config = dict(
    n_layer=10,
    n_head=8,
    d_mlp=1280,
    activation='gelu',
    norm_place='pre',
    init='normal',
    beta1=0.95,
    beta2=0.99,
    decay_shape='pow',
    final_lr_fraction=0.1,
)
MLP neurons of a small language model. Each row is named by its layer, matrix (down: output weights) and neuron, and shows model dimensions 128-255. Each number is 500 + 25 x the weight over its row's rms, rounded and kept within 0 to 999. Numbers have three digits each.
A block is one neuron, or neurons of one layer that tend to fire together. Before each block is what it responds to, as a language model described it from the Wikipedia text at the highest values.

Description: Function words and verbs that introduce the phrase that follows in narrative Wikipedia prose, such as became/becoming, for, at, until, of; also $ before amounts and table codes like Q.
L3.down476:491477517510471522538492426489559504517491534464470487497504489502503494491476484512522531486496497514523530487500506522484518513446516522540521471521450513518496490461511465435457484521467511509464505460488530467474503506498515446533493466537516521520514503499522513478496501494514509542420504506542495512524496541550505470505505494480475502482529490488507485488533513519485505503469

Description: Conjunctions such as and, but, or, so joining phrases mid-sentence, and blank-line breaks ending an infobox, list or table before a new section or article.
L2.down160:552514504526522524468499510475511498511528505517441510492527448478486439515484482483462572526484526489526517490464492539467508470504500509483486513506539538484497480506515524475484466567505495497502503492508504500508451482517511479476501501447531502495485500508479511496497504478460506457508480495498550503518503546508496468501530497493515520507495507511506504517524513501478496513509
L2.down273:517543521450482511499505508498483499514480523510515472494511478502490526474539491475520435514502537524527478519481501535464498511501505504478476520559475496517503472486538509480505510494499514502495498487502471537498461531530506526492505508464521516536522504512482492480470512490443501489479500469487513479505500470507487459496469484527491479526499564523524502483537495539510503484536
L2.down468:511501491462457536479497485487490508511524535541504496501505533481491518460514503506488482521494529513522488488495519479482475526510496535476486495524523467504493463479530498423502514504484470476477504504487532509458481491465545483467485498469511587529514519496484523518466503545498503501472521480498524484512476460501496474491500489489524444500488528510497471504541533478527533489454
L2.down502:478485488505515485522520480495539524518484468521470495513510522505501502514499538524535529492507491525477509512526536474519524481607500468497468513485481529471473506485511502474488517498478521537545501512524470483469532562497489479502517451501565468492502542524515495504526513475469489504471480522499530517469517503482484523497520491531469506506520517483510525507512508482488466529515
L2.down549:539542500471512511519511498477527485488508495484477464489520510466479494505475530494513521523476525512491511465447496470466485493480512532507520462510534535471507476470523520489451478509497457515494516504525524493456476475477545474489509509436507550494494497498483514437492500496493526500535511505470484472494459508493518468530517487471482490472503539487566492497536496501518520515485
L2.down565:485522520545496507509521467491556477488472507495518519494498477521450507525452504543516492435514517461523508464471507479482539536455486451459509496497517508444535496480464485506520498510516522517525498498526559494487530518493500470508523461475515461530495470477547490490519527489508507482472524470456518475512498499487506470525500491518497521481504499518475497485503515464514484514524
L2.down913:485468517518475501471495539476486494488487580497521506489543490493467503483492552511461502466503561537475497475490484461486536495511514505521510513494484472443496580446536498523467475530511527525466500502546558494479492520487522531508504502481495429523454483547480539537529477490480491486496480496484530515506486505538468487516494499463509530525482500495447491500493481453497464531474
L2.down1251:534454532474483533484503492505473517531494536483494501484512477495536498470541511515489531457507508484489529440458465493460456514498531532503498468527523573486475474507478509456451451460479471505514496491483491499516484510498505538493507501451536498497512506482477495495496478491491492502460489493511539510513486546501496483483513505494517472523469464514561494493499494438514480526468

Description: Coordinating conjunctions, mostly "and" and sometimes "but", that link clauses after a comma, as in ", and was described"; weaker on mid-word fragments in table names.
L6.down376:543539493503477523518510477465524485546499504475471502517527511492517488511466494526461443487478510475483477494512505483509498511475505504513519476480459491502484514494538469512504495494508481465502509531486534484470501510470476544465529515473474486520529452509549485530503500494481524491518502483586554472462459490543544459484519498490545498533491522552490545494497491463496517469449
L6.down440:507445467478479539501484460491522520525499518462468467473496472537470540490475520514509503503491511472484518541519518463524482526477515515475438474491497482484486514498466480495536527442518491506467506533495504515512465531497502496515541553496481511493546513504524512525540533498486519537519484505458504527521492476512515524507512530510482450494427513472527516523543537505522512522515
L6.down493:498516494488499533512507512531464502505503477520464493500514477497478509483504522521502495527516499530491475535472489514511498504471522531477512499492489530506525532511507453477494491480518507498526481546474532524503520451489543483480501497480510521503453529497505524500464479484494511463514474544504549505491467509543494479464486510468498480494516550491474504505473517494570524504466
L6.down796:467521448481483500512515487503455516510498477559443475504466538515531518544437481514503513492499535527515518492520548520486501475531521507450528485499512500464525494493510507505520479486491495545493507541517505510490463531519544526530483558487507478495481543505494512538494477519515500477543483484508533525539522526436505491513507495469518488532497513506465479536462487524503520479487
L6.down960:501529516524483484483514486527510524549549489495511534525482504476529522510517515490491512514488515529468465480448501533499515496509505462477498477534541478486463483496531524525490478472509474490507543515492489509462534498515521487484486468534503515470490498536515502482480495473499497499468527430435502513499531534465484543468535488540430525501500480461481463487505482504504528509536
L6.down968:530495527442486529519464516512492521472496491517489507475523499501501522527513509526438486476513540472497491493485508507497543537481543514478486509486452506528480509498527488496478508501496518504495480505502543493513499516495496513552515528542519469528495491490498484539502471461505503510495447548534523490496500452529509508519467449495496490518462551469495537501506509468534487470447
L6.down971:495505496528508514446500487482468490490472489527494481474484525503484448504504517514487493501510511503506503510600535529514528507505525500527511474486458546499476510509495497492542550465509511533498516491522500491540511525464535488551489516502502493535537540500557489510524522459467491497513510481576491506515488475496543505494531462516491501554476529511530462485490481499523433493488
L6.down1086:496552492483494437515487458505461516515507489554516533470500480523520467512514552522470478491498493496496478538538512483540475476485505491526539536511462535458509550483463518500519490524512465518516491487464507525488519494481484495507480528524482529483508516502512516524521527455498534479458509554562526539496493514478537504514476529515501477497502506519523448473494524472492477487523

Description: Short consonant pieces opening a word split into several tokens, mostly p, t, r, def, pr, as in p|ink, p|ushing, disc|r|iminated.
L3.down150:485486508517471506460507494520508432501502477492483503516475518526521534494472510502536472543523465497472493503514490476502522500498522526508488498454529539491502527508548489492467513481501491531494488521447503534514479478498504512467540495506509534498478522469492504534486470528466468496534507486468514468505484501539497500544475496509493467485510486484479510540551468492513509488497

Description: Prepositions that open a complement phrase after a verb or noun, mostly for, with and of, e.g. debut for, lives with, because of.
L2.down122:495516517529499508433511561519470494483516512452531475535513489491524480468518508516533477486470518469527478487487461532469503538479501501490482484523497504500488488515477438536497527526530514487537482522494510508543492448503485490529498520476531494483496532529493488471548488487527534488522474492484519504507549482488512500485549483521490486523520502478439490503455471477545482468535
L2.down156:503495488468462553499453480494457509503511490497475505473498478488485477484560473515482505525486543521490514495502521541450491534491498510470507492504488482530490491488493471486493464510479454513501509527464505485485474495504531485494485543474508555501518526529514505497474480493474511476495509492543495512505488465463522482486463495478545545559553471504556487519563516514483542506510
L2.down394:532440531507479525512456526491527518563492482535487497450483493516517460480466502538501477504461488507528521505496529506491498529503466507525532517530473505447509504485523495502526504501501531490478495506499469508516489499502491479500530505513502518501538503447492480521488508525460501461516487509466441505505453495506527518518502495436474526508468500527562478507500500516505495485517
L2.down541:482507535497469512500450514499489487512459514488452524480502535456482473512469536500496461523440480466491512534497510464504535510483511493512498486504492515475504462452475534441509489479504488483531505488464527499524493505505505516488522528441473561537518484538478486469510482483513526500506513499509533519502485552514512519486505490515572495507511470523495490524537477540502503501525
L2.down577:488527549516476489524526502498585493496485448507491518515517488504483454488510473529550493474505470521486500502527452535508476481505459537485474532502511500517497519489486474466516476476506443519456506509548483539469489472497449534524477528479480475522537529456507472522499517488476495467510520497484486505487484470513503524503530486497513527502507510518505487518523477516541510472545
L2.down637:504492525534422543478514479470485531508475481544514518487472493499487503528504492530453478514485494509513485494546528450510533498518474478512516486499481514474484485520482515496535483507520458474464513494505527464472468489518490502540465511503483497520486451536497478514488477506456531484525473477506525461499503526523482519519506496532481496568471511526488488523529499497479516507454
L2.down761:504452501500521493423480540506547458522454478521478500512462521510507544491495482495533505577482492527512502474500463455494545492567543460497525497517513522441478520528472424508510506478494499528495505510497464496528475504492535513491553529512521483525511516476475469493466512498500478490493475461474457468471442476479504490479460527532520503527530494521518492490518489502544489482524
L2.down1208:471522509532483437507547499494537502558413503511475518498478513485522530456534534524542493469473522509540496482518517483477488480483507462480508489516493502479482513446535465486468474479461482491517499494512500477475527468477486504516533512519523512488515530468507500495463513509481543517493539495529488478499481493537491470501463489483530530528505518481546489504545502531474515518471

Description: Main verb right after a sentence's subject noun phrase, mostly is/was/became as in "The diocese is a…", plus markdown table separator rows under header rows.
L2.down92:527475516498508522480516497554452484473529496516517497486490508452513529486538467487442535483527507452481519498501490562496480519488516514510470449508520447491498533492485504473480493519492517544481480486542496505465539499524510479465517525538483499497520496513490486464486514489530507499464493478463515550526531510493486538497464485532526546518509524486508468530446538461480514480473
L2.down109:511490503502448530461521486508487510534497458496485480520516501497507496505532517506477535510479464513520511507486508471482512484473460545494483510512493510477503457490459492483479478538435478494515512513515510496496499537464453450474500474494489519484511524514505510506555516490483516477505534532505487532496529490515534485529483515550486509521460477495465502508518468489532496531485
L2.down162:476484494496471509480446539526500491499484499501463531527514461489488475482524544517494457507516507486474502511496451502444490502507470502513507491461496554453503459547484555482489486479494492506513499471469507465503490494507480498495440527516533509509535469521538513550544555502488486489492500477486507489566510499507492456511433515474507512502502512539506501500494475459478519529556
L2.down341:510498494530502471512529486461459474517503495483484495505534485462537498490474526505463509499512476455527495523500526493536499502511519458501509507498544470491506528520537504467516483523478534478500508566545490518475526483493511525488520488485512456475471518527504455529506502520486504520487507496483495483518501506503534474547451498563483555517524469532473524465503489511483496509461
L2.down396:493498522531449538418537513465506525524525432504487484492467506496512516501499478492455459525471531485511498509511482493527503522478472488542493539508466481465460456487489504486550547464404512506549498514518508501499487502530487517536522477466512494562503502520516508507545523495521551451503484501535522478514542486513521467526500490542454516512454557502491486521506516502512539514483
L2.down763:538470476519494505508474494484516468497546511536484501501569488489489480476558495499473480472472538535497506491471499498460493523478470532514513495547498486489477496513518496484472486505515491464535504523506531487470450463472535505500514516504468494473516536521501496512507479496495535470467542471521498529515473491495509557518488493493509532522521424494548473504514482493515503493492
L2.down792:477506502494491481482524507529532463486500501521493497501501446471483491543501515492496503457478502565475494525432486476490523517443517578482521496527496525504523531531503423475546533548490527494510496542468505450472536463516454479478448504535509486490518525495506486524472534520510514541456501504453461520525490521506480542520511494510434524508477475492475463506521517495476472492541
L2.down1162:501499491519433488512480482457515511512557535521477512528459507484526461497494478468497498529482529501518487470521525519460472487497487559510508533502503495474510488481496450535497504511482453480502505505451538537507500498515501510478511520481491462502514463506526537508528521504469485431485506498480510486506470499541514488552471502561472489486500508506466502522514513522471488487510

Description: Final pieces or words naming a person's occupation or role, often agent suffixes, as in illustr-ator, co-found-er, account-ant, member, chairman.
L6.down0:493486508540521535484475534516497463484510479485493524469491552487508485521455517482494511523477471523479496493561527535509461491490559465512430520464484484454516530476498511509496475496491505474480540536541484493519483533504449509501494516470474475534509477482499495525510499493510512544492491545601474476537482497476468468488509468485496516527479500504502519498477518512479503454475
L6.down133:536540521492468505489506510503530586502503482527479493478476472511518507475480492530475508523453529492473505470460502483527455511473499505491510541496489501506512442478524492495511496508513500493504495508469485468515472513505488477557466524460482437538533536500493535478497505515486511498476492510465532445483499461524522504556463513526440500491478457494512536466488503536494492525506
L6.down174:510484549444512482497504459499479487535509518436499471477537464491530477524481468510512539489511509491476497495474485513515540530498489499485528476553506529452514530467515525482515455504529513539493503463462514489534523491475504505512547532515511527494513509517479501536490493438522477505485462538509532532552485507481460495503470501477548501502510464490488514510471478482485545513498
L6.down510:522466524479509513457523498529542509464501465467509509525536525532459506463499498520516509502502562471504517497509521457508531565530473511538484461500517528515522479493463514502494424494463492520524516538490514509491495490510482525468523507498496481469516530519493462489543550507458496520510538506542484526439516517490483495492456500472453491526499496511480494521542516445501482515482
L6.down653:500495527500510508501488501480506527496475486503477516517519486478488512512494503499486475502531491487483510500548498512505528494514495506506513517504483523499529475486504492486486488506502489501520500471479512514518491501508498512493497527497477472474509485495476493527536497514509497507492476621669516493494513493533514503497482508478507487504506499501489508500482509493498510507501
L6.down778:493507479523471463481484509504549502512501461465506523451500509536494498538485527490515515511489542494529518476503507500500490512496496467568478527452471509514513444466485496474498483446475470489504512547540493524504481563502489525522480538450480501516520503518503505505467461537492535523535503491531515456527496530492474512530466546527488521479468482526523529492499530470452503500497
L6.down997:523505513487488461478469537532466478460512527537471499432510504485481493478484525432461497502516530483444516535498474511523464490546476505511531530476526535502503553501514520489503534497494507490499494495535511464487468493514505517539499532497513524490496508502480477529489518534547459531492477528475525480481520474528496528526520504502508515504506486521522537507516490539494502473493
L6.down1139:502525495459513482492473529487486459451544536462507566490427463531517499503555534577458494511482445497546508525516504518450524510512457483555474449498505523511509477477499497483506485486491517500540498502503496487452527495522526494479518499528503511468516512509498468511517501495488507527498483501543489519504483501521504522506505503509510468479514537483464482498506511516515511483466

Description: Titles and role nouns for people, often the final piece of a word, such as Minister, director, Colonel, chairman, footballer, business-man.
L3.down347:499515473497501512463484538509535472514552512454509503504532533479513503455526487493498476538529537523470495514453479533490509493454525483529445500473507479523499546504519510481539507502475531515459505461489547505504477488478512505492520491488507485519466506510493514513502489517474466492486504483484498498493541498508467540510556500519525532533536439537527499479486488471491526486465

Description: Words right after a subject and copula that begin its description, like a, an, the, also, now (e.g. "It is a…", "was also", "served as a"), plus adverbs such as very or significantly.
L6.down2:449497461540493495525508485513527500516521541440510508513492493535513495529478465520477469490521471531524531489528534533468473468526511490494480459466475500466538480532440522484504508501486508474532520517517488507482491482475501490519490510495538528455542466452496521499503475498474529486535502478510461495518541523484488491472531526495494524496540503472512472518520543522489489485513
L6.down208:490503455513515497528489501512515504465505508547456522529525507548504509523501496494487462476498495485513493525488492506517523537487524496559462485505491443463481491490511461482508493502500508511500484504498535474485472522510511503472477554516518504505519506485502536546516516505532485505479493539626500516497500466529530463485517505521503512511509509488475490520505486507499440485474
L6.down705:500529491485514506520494484497500486512484486535496498523498488496501459474521513489508520452527497490515501507539480496516540517503499440491498524513504461461481501507466464533437499490477525509452478512530507487485521474495495497507512503481505493508485512483482511497493485469482458476523506482520541530499497486498508522475505495551481502545515465504525471535513509507511532538505
L6.down725:468521454504485465524490476547483476524501460502540513491493488478495471507491505519501498497524504466499476504507507513506536543512509514512465518479516496476481481500504510512500486520515498512533513509462475502517509515500536486485504487466484477553467488503533515459498517517429514521504514506487489469504517483464511470504514506488493488507502502506455515481467487519429514468575
L6.down795:498493528528563499484512501497507496473537550422481531521515524510500507483480521520473470516512494542521511495482516518465506540455474511517482479487476499531495487487499453459529496480461502521487476480482476479501479478496517490484465547464500482516508489450527496513459508490462519510498464511603542496483482485504521463449499511495522479516491542507502507503492492484480500517452
L6.down1050:441477477500516519516530499523468554499527488574514517478474511500476468540485486512510488479486509492540499518509507492504518506549474500485473502509523485489526522509496514515535502511467493504511519539488527509519494518545539523503497511478528516481513494516504519475494504505495515497527459531506495532483469493479453450501519551503516528520485539483452521519490513501529505469497
L6.down1132:511482489518518500483549516524520506516483486505486484453517466513500504525502522502498455519512489483471501523455474467509531496454504505495539523499499499523468463454532492500467516477527492493515503529452489465510470464467500453544511496506510491526437542477467503468488502516517504515499484462449524447475466502495511532537484495527514478481517524495497465518513514558536484493501
L6.down1268:510526533538428537450554492509456508528519473505492516487469520472517471514450473499526501481501517487528514457532487538545475526490481514561483521514486465480499514503528505493497521461465517484520524511488472511507544470465492533516462482460516516529513513515488495479510503528457479518484506543525469487506499475540495499535466477492488510466434513492517527495487491501448514498506

Description: First sub-word piece of a word broken into fragments, mostly p or P after numbers or the, e.g. p(ounds), p(upils), st(eering).
L6.down20:504499476489514475529507549463496517493462479559483559508464511474496474502500497500509505467510505500517494516454499461474520481493527518537559503524517488539494491509508482490477483528503481517543478519502464493485543513481526518519514483521478474515519536475548440472517489547506496495521493491472505497496512507490490494484525549519552498460496525477502472563488527492464523533483
L6.down95:482443481491477528498514467512526468486490514497459530489517513498498532483534532454523493512513530545502546447574519433496484502514485499499511507452455494443474518519492534483509522455520491468490479512504495462525508521497533512498500468492527492495512484522511487491499484522514496526510529467509442486482498508527490492514502506494485516478509481468488510501502511508525475466534
L6.down165:444463474509501495493508478523496493499539479555535513494501474515499501512490490516475520469464529492464486464536530502513517543470498493504552495516484485492488514548511528525517512484506481487505473498488541504512514503477500513461545460546517495513531540526495481486515490505486477480486508471493531565526511465477510497518494487513516485483498488473472522479504469451516474531501
L6.down255:536473523501510474500499482525488499538536498488517497509517471503494528514517520514504487519536486518510514496514516482513486479498479487536522461497489503498505520470507458498506507509507470463475484498490509461458515486527510503456522569540510502462477486468415517497485485500524512510530495612577515511506475489476500528499506527511539523499527466494501502493469534492518491466489
L6.down913:477498508511466522488507530505525471494508510558465517497531493517542492510452490496511493487495505455519505521539510488457466460495523501525483501519514464476513491528483498509468498541512481506485490491482536539489539506504522510541515457519472522496476499508485527523521476495483486524549479487520470448499521541488498474525485495503544461499435507462518487543489490518484537522510
L6.down982:530519446522449497508534546490481465522508473483501483494504493510463504471548507482511512511453542489507511482490460541494470468514509481483493537532542548500493484513472480490478535544544484504522557491518494496499528482451507498473469434564541521522506530492499492491489502519489508482465498513507499531511471497543556539519485482537531488483474497486476506495527500506484483519508
L6.down1052:481491518491498538510500475473525518508494522503511548505490524527463489466479514531482467514469492448549477503480521474536464500472459533515499513520523459464483491468547493490492490513527537524526530468504502493517535473478476481540506495501509459492519492482423451514535512529486504508506539545518498495449504505521481480481553453511529539515463475485492531493513470505539460538526
L6.down1092:550518518518465513516502506513480496511538482476550474509526506494524513520500500485531483525531499515467453502457505462508521496501503447489508514490501540467540477491535507479505506492465463499447515472477510507534494495505526461472497501491474517472462474459451484465503470498497525506457503517495526471485512500475490501471517532518469519515485495434495518456524497504543474481510

Description: Fires on the verb right after an article's subject name, mostly "is"/"are" as in "X is a Croatian footballer"; also "played", ":" and "," in list entries.
L3.down566:480477471490441572501518514482473495516485516516541487485522528505499508543502481514459484555497500471461497496499518494530520509504496486512494483535506493497498464498526485493547465489472490462530494521505517496534495541501521514520507481501505523513446495520540532512488534517505491538467512493481479516487527527497528539493475507531471535521499514499475496500502513481453500503463

Description: Short word-opening fragments like p, b, f, s, ch split off at the start of a longer word, such as f|irms, b|ill, p|arliaments; also list-line hyphens.
L2.down132:487482532467541471560507482500481495484469520511516500518464495512518509479483510498443523511509472466460528528515480480516490486505466554511488518503537527483507506524510527508441510465498486506479513508489488464486460489539492494487474461487491513510488516477493484513509476495445492510520496513555497487527514516525503516475528496493501537500510467520497523502472514457440501486500
L2.down268:540517464509477485449498473501506518522477438559494495517548500532477483456512487480511493505514493501475506459524513474473478493476477500505491466496488481503501504479484504470489496520491508522507498501489507536513509553481477474526501481536458489510496442487449514499514526489529501487497507502485476497538531501494523490513521500509492507520564464506508525467553458533527488515519
L2.down536:510522510471446493478516531509502481517512489510461512519540552512447515540521486484561491480459515495489497490488531517492524470470478491516551495509509512474481510479511549485523556480555468470510508535468535456511548474476526529492529457508482486481441509485512527523488497512474487511524517495451498520546516506499514507527514474506500508521504475525478499502509503516507511489500
L2.down711:547506545527443470474488480478513461498494514470520515496468520505530503535464557498503456522505453505470496516481452533481496501504518511517509503492487534473500466469516494491477490492527490473505501535502499505491512478498509505540487447537498521481496505491497535484451476513515509476547545478462476447536472510502535469507501471519521517474557458483501502501540495488496481482519
L2.down871:503491527480503501538462488496514475535565510517514487505500514533526517481513527500485462441534479520539497532514480485480499508493512521537473495535447522462476526461483500471503504464472542520525534512474488491465504467488454519508511523472508446489487448503461507462470461483512518502500503575511516515501484485526472526488484491543515494542522522492465473477493488515477505457462
L2.down977:538506478520549485514455555488515445479508528532480492495475543523499519455524548492556505464474488495511503447514494464459493507512527465493533497532496519539509537496478516509507496543458496453504505484520512512517492497511496553474507512510474483496500511524506402506528513493481491482531503458502466525514482506475443551475507497490540485490513485459505477526495515505519505528506
L2.down1056:486504490502492549487511494468542460512470490513459498464509534480478546472435507523493479544504466489516508498513517513481483498465529558508485512457543476486497466501501487484531503498518448492509503476492559504492516472482526434518510493458517515473535484481490506497511469534517522502504544507491471485521530500502538493527510509538555459517514472493503516495537509509520501466489
L2.down1100:489498540541541505548504522484492485528488487505489486538506508524489501495485461459526514449488542530544507514491491457453450511471494497525486490505508494482468490509513540493471483499480494429516489479502529565464521502451478505463468494463503494469525489534442509485542486527486536501511495527455519487502521514503531507483492494470552469493542522510518513493503495520505497505427

Description: Line breaks and punctuation ending the last item of a bulleted list or table right before a new == heading, plus occasional mid-item and or commas.
L3.down783:474469510537510540468476455502518531499495545482489515557472435487465502510495459500556517470510495508513511462495453495462522519511497518538527487506550485441513513519503500495454470498494512525467488475499525506491464487482548463486477480483523539480522479495482508506517502490493505485465482506503512492509526568509471496528475502532500556519532499523493494482500495446504508516500